From a checkpoint of a small transformer trained on Wikipedia: a variant of Muon for these matrices.
MLP neurons of a small language model. Each row is named by its layer, matrix (up: input weights) and neuron, and shows model dimensions 256-383. Each number is 500 + 40 x the weight over its row's rms, rounded and kept within 0 to 999. Numbers have three digits each.
A block is one neuron, or neurons of one layer that tend to fire together. Before each block is what it responds to, as a language model described it from the Wikipedia text at the highest values.

Description: List connectives and adjectives. Function words that introduce or join lists (such as, and, or, many) plus word-final pieces of descriptive adjectives like isol-ated, mountain-ous, notor-ious, mostly in geography and history text.
L14.up37:492467503525542615504530444514562491501488501461406517485480451483477505503504455447551483443462501409506529526519416426535499497576423588425515551479440503444556439466479470513431515472517500504467474520490506504476534504514541498483434525457535489510438499528580479475525579459464551512512559478501478561482504473485527449470518428506561484497513572518561454417496469525498491480495
L14.up110:579423493480454499528537484517527577520521375477546558449451538543494514497491445535498465550501526489476544543428458475506487533488488534550494432570482410443483491489500486475482488488501496434471499466548474528541548443514550472491533453511523549459500575492470508451527535545462514511490458544502492512428584583578473503530484542501490523561469531517552420523412449495497511505442
L14.up114:499512499525561478440462572559509511526531513544564446453458354524525451515465471464615466557530554518498415452484502498562549467508488519475523499514545504446447431463522495489514576500522407536512457494415479475470483465471519494465538515502497553543445536496496531505511507474478502538460453507473471467442533500478521468487492459473434513484452455454414463458496540445461508510526
L14.up261:404482449516485438493478498515487507512440439528512473497557474545528496510531448466563528525567465486508491484444496555466486549470508530484558522444542494505476469490490532501528460489523428496581523498526479522452518503449510523528466547483483567489468447479481469458440412487438624512518442481519502529526513478445562415511439462499521478546564554440556485436483567635451502440507
L14.up539:530465548513531547456497545499497415499454507529461459473493468512506506450462539501503462534492538569473411483456505550573545508506491484516551506485594487541515493568506490477406473559485469395501508527450548528527492400499572528499494483434513485575474536486449549481518507441458516503491462476510556478481529539446531447552452499468442458563453480492482524519431504543500569522541
L14.up928:555519498546489496471499510530468394552465482512501557481464569581481484523476520432506461466517489507412467508463555529459466516497559533557469532557459532459548494526512542470469469563524568512411449525528381465524483604503540476515533522477484556516532527533464526458500546454414513470533526548430528563505508429483471485520536486482510444441526494483476507492455540442509533408486
L14.up1132:518453471546463527446454509499462529551563562538465544477494423510482545493430491494525519507506459470523447461470531486538503525522413426517511490530498482516551470489450551490553497500509513525545478456465454522454474485504493468483486448530521525590458511423489480459566507446530553431491532420437441583505515483495545471480474407532462505414486464494444407460506524472501549478517
L14.up1383:503499415419498477465497519523444533565437535464418504579580547574576491483464419453558466523515484440532464488463452459478572495502507494488469481516549536489495449469482503502503449519507477600448459506512524429448446430502533499463576508552443429498494454511526461520488563473488539495498497435535532521542454506480465524502431433474505483469500475427539553440493566511441525549512

Description: Word start after determiner. First token of a noun or number right after the or a, often a split-off piece like a(xles), a(uthors), a(ria), or one, two, three.
L9.up1075:533539478452500450492415474545578467506509441501451478507479493512512495585549527530550480533496543556440531442411479424508553540483483445462515477498492495483483532512523557561493624552458483465501555479481580514528501455449508541485513569513483519544502490520434492512507557460510564554532501516499523546518541467428509549457559451450491519489467500494556466553469558472456530486571

Description: Attributive adjectives before nouns. Adjectives or adjective word-endings placed before a noun, mostly main and major (main gear, major league), also annual, native, southern, small.
L3.up228:457471477488463522505541556507510521469552452489487441413458479485575458483517571496473545467502477423442523493528510523508500460485491508535481453519496500443510490475528518501507467432392577459530585448551501476484519509569511495542512558543471538510519459486562468504465467549498509516608494401436481488464558529450495515440483523487506522496484512438583505575552547460457530494455
L3.up280:464533494504480517505495505500474470519459440477550540453476485468467525545550527484550550577449464546515560481514554500568488501415483498440613538526510473477534452464496493521394456463456519489569519409505548499461554534538509497487478469522533542491498469512581469562425498449471534549488522466509503514480569493534511527466479566386602531516467508498465445493463536548470460497508
L3.up353:494534526576535516488490457467461528512458485527555474551525517494435512500424438517525450574512488538464444522445523519434485506500444438475416424525465447536524468561511495514368569584501535550469570517569481462444526490438535454512599588441534507477538512502495508511475490540459440486499481528468486570477515494485413505510484469517477493508525472525531495523513455530519520472556
L3.up1033:533432513520511510487522562466533549519453510439495531494476561460619501481466545440482542484464555545388474517470446471509564466434478544468468509518522475415478403451530484463485514520462483460529450531514485536458477496558432460483502475463488531513519468471502441489526508434468576491506493460456439476487467475507546492518540504446450504495462474562505443603499457506510507350516
L3.up1096:505511479504471466537541552472545523426500503531508518512548430498491415543432523491488466539455494492503435535439487453500389548539488437494508494476470496503578524559470483437488542481497509540534510477445472566538504468472536558464443584542526552495525491512588538454504474449509530473496444421543493480459534453472458470510513517497534538472549599565414483439513472558506506515528
L3.up1194:475468513494451509458655586406495495509516502525487476492505482535456476479483525507475475470463503497532547507546536430575501497455545509512484547434485436579455528507533445535475491442450481545504471426493544530477565468489566501552466564489541525508494416503618548447503469530534503513466547508493449452490499472500547558517369516443481542453548552540529454498396542522500500452524
L3.up1423:531424504556539479452504525477494513560464528465444520472506496543415476482484478469516487493461459521516494514503528493470502489513473466501463429514522411511446470520488509494461507567487464480568505476470528486520479459513523530493473593465560520517527508490563476464477496551430493506502501446546491413520479405560557498460556451435548500532502576528486453539451544547482481519450
L3.up1535:434520447541522463507618508442471549454514469496517477589535449524488497513510488463499538493499440530465486477498461534484559493427526482486560425521521411461463511498493570529425464414428460478515412560502500527475510454497451495478512530430516536557457484437463521437498526618509558520513464387476562520519532541501548520447468533506499553554463515535485522517549495493508527473522

Description: Letter A in names. Capital A starting a word piece or inside an acronym in proper names of organizations, places and people, e.g. New A-ge, NCA-A, A-jax, RAux-A-F; occasionally other mid-word fragments in such names (Pre-mier, Orche-st-ra).
L3.up26:524472512516561466470566423567450547502517584544483531529515545526456553497467458532537485533469491484447532443507478518491551521459490459509497478575492518561453518476546517549463430490491514489521469479603420477460563556474516553475478491521500483459496506525549552554525543480522456548511442399452599541444541433524554424504543528504437511537501531455550472483487485547458446529516
L3.up227:467504521487457499557456543507442517487525573530495531566514513568480537430456464547529487477477455491463545380470459500490525571505581532488533515524489553520528504430553467426504484501519532494499541504570532495464526547514570551565609504447499539512444502519502542467554556566476489506557530579500542496460497492503432524499503433554458521403539556504534486550565541519547485469424
L3.up473:474496587487437464607489482414529534534497484508521498541472523563590489549508458430550492575483528449570528515530519508511455500514450470569508498481499506492452508498490519523540491514494473496467497468562505540445471538456480473546549482503453553504544456492510537400495526542457574476495536492533497539546533452444539512508586475515495499476501647519486506528514533527523540536511
L3.up815:593508500536448525526518509486501494473507479479439538472600518417468418503418411509531500478426472456489566558541522496455558439479533537581590525526474522417552521467542504490494460580442510456506534554492578475507512457439531480450546511479529428477431446509533448467523468523500506556535472504523503540527500464525467535537547463441522513543465492537446466459473504438523511479497
L3.up850:463511534491471482545549448474461499530512455497456485443487516504511526567601494425507500501514493517405521468450488533504508545521473533459546533498442468444482490500426523484519474500416573377514480491545519363510504570554542500430522555500486447486502444498574548569477511520430502544509515453478461435453535531511484506491522496566462506499514531483446500536442517502434487511510
L3.up869:539529494459454501523456536495469530516525413479451495537546492568493508554519490455462490505442549478454499444554498481537437569486465500388499507483532444563493519498444435558464495532505457488508559486508524417503461520516548449481504457473504515475464501494521495528492517563488520521551486592492473538461574473467521522527501513537462502532537478489569455560548512479497493539517
L3.up1063:463556489480562548493503539518504493483476460485517529484531542523486542416513507562505459470509456532478515435557498383541569518496556554498521534554425515535527518518511480546518576534543554521566478475531487499469542505555479601462540495484477499521479501498459534420563550459476438500507493545514604481509491462462451479534502511504489507471446477477435515519455488551574463564541
L3.up1238:516542528534576534523546537503486476505492421533512439448460505504508553470504498500491439526431601486570509515494550540502483523463493511460511530513478555496474477437559492563495484451521507484467532471510481477482536550431537501538563472433471500499479440507499572468538503524518491598527437506471405573452591467436390605518513550561501440491408508484474496508500540470491477498421

Description: Article "a" after copulas. The word "a", mostly the indefinite article after is, was, as, or appositive commas, e.g. "is a gospel singer", "Mike Sweeney, a detective"; also "a" opening words like awakened, avenge, Ajax.
L14.up21:487516483560532586471516522528568551524584470472475540517604470528542529549551491458449475448496486489512468529537522519510538477530441514513522532500486520463468494484461484476518510545546518411544434548550545474466516506515534512441499546453461459429497508469531490466449511484516489546506520448488483504562494515465539421507512553488553540466468540548535526485493487526638500440496
L14.up47:571577531551514518472561480550498549528520430490536466479480547513518549471466550498466499521513509559475489499414453525520503545529478563433460479433431512456500522465518495437525510463400475537514507501508505482483474466561520446477381523522542465563416498494435521528567562495458458532559409555446399512480522504506446385522502477501484495522492461488423427528489486478484504413518
L14.up211:478531537464417494434502503500490521548531469465468572538512460499559560489494474410468528550530502571476497509542563487507517454544387509475524572483435506529521500552440483486529509531480445522581468555481483486535544523509485590518486488474502541456450481548487513472458536496507518503504517454493509500527575474513555455529467500451444494493524558526551523552589542465498481479556
L14.up1203:559485521455538523622519534474541489567430433480464482476510498455503525504475573516417481445504509507553514519507443507468495456526542527491439470488423462500526430477504437478438496469497473543466515558525552583514544547541510566521473460479501493540447518453550502479510565454577548533459497539442559534464509492463438468513513568403558432544495518532539394475533532467572458521509
L14.up1231:531456557500470532502464515514567549528562542516459421494479545532425581518495525484463518354461524579542464483497494501508522539532475548486527480566541503490536494486546532509542504506471520525497528510496534504631475477483567512459542411512498458518422479503517602491455529562441449527524473535534451494504505450499583460480557527473535401490553507470484492459514447507464452526593
L14.up1278:491540530495469531506455465511538454536482469428474520506541435457580502489496471501493484430477428515402477488521503533599507521562489494492539499512420503481469514495487517548526520477473446467455498546431537500469566459553515494492469532436618473489414535518501504473480480436483570503573508549505487517514492488538513501446475449449445505457529518423528433479477474465558454508562
L14.up1335:400499480531500487486529523570515509505549477422477534482454474478577495486516451456510515507465557500504516593469492471505500490569497556508558500484525540433572402447458531479542475452498474547504551481419477463454495404521588526535539494566497466498505512577520536496494473537493480453524477517532476499486555533472488422557510452500476424442446451462525478449527480477503486443453
L14.up1455:523468495486571483534454511531493424500574539457489548540459509471522514464504465470449459512550423492440457501487553507509456553505464528428516561539501498506416473407466475539447489478495510501475539537520573500436496495562484491492452493431452485569480446518484557514521558504461440454550470534494461517556529509505467517460529422503473535510523493496516480480517462443588420505506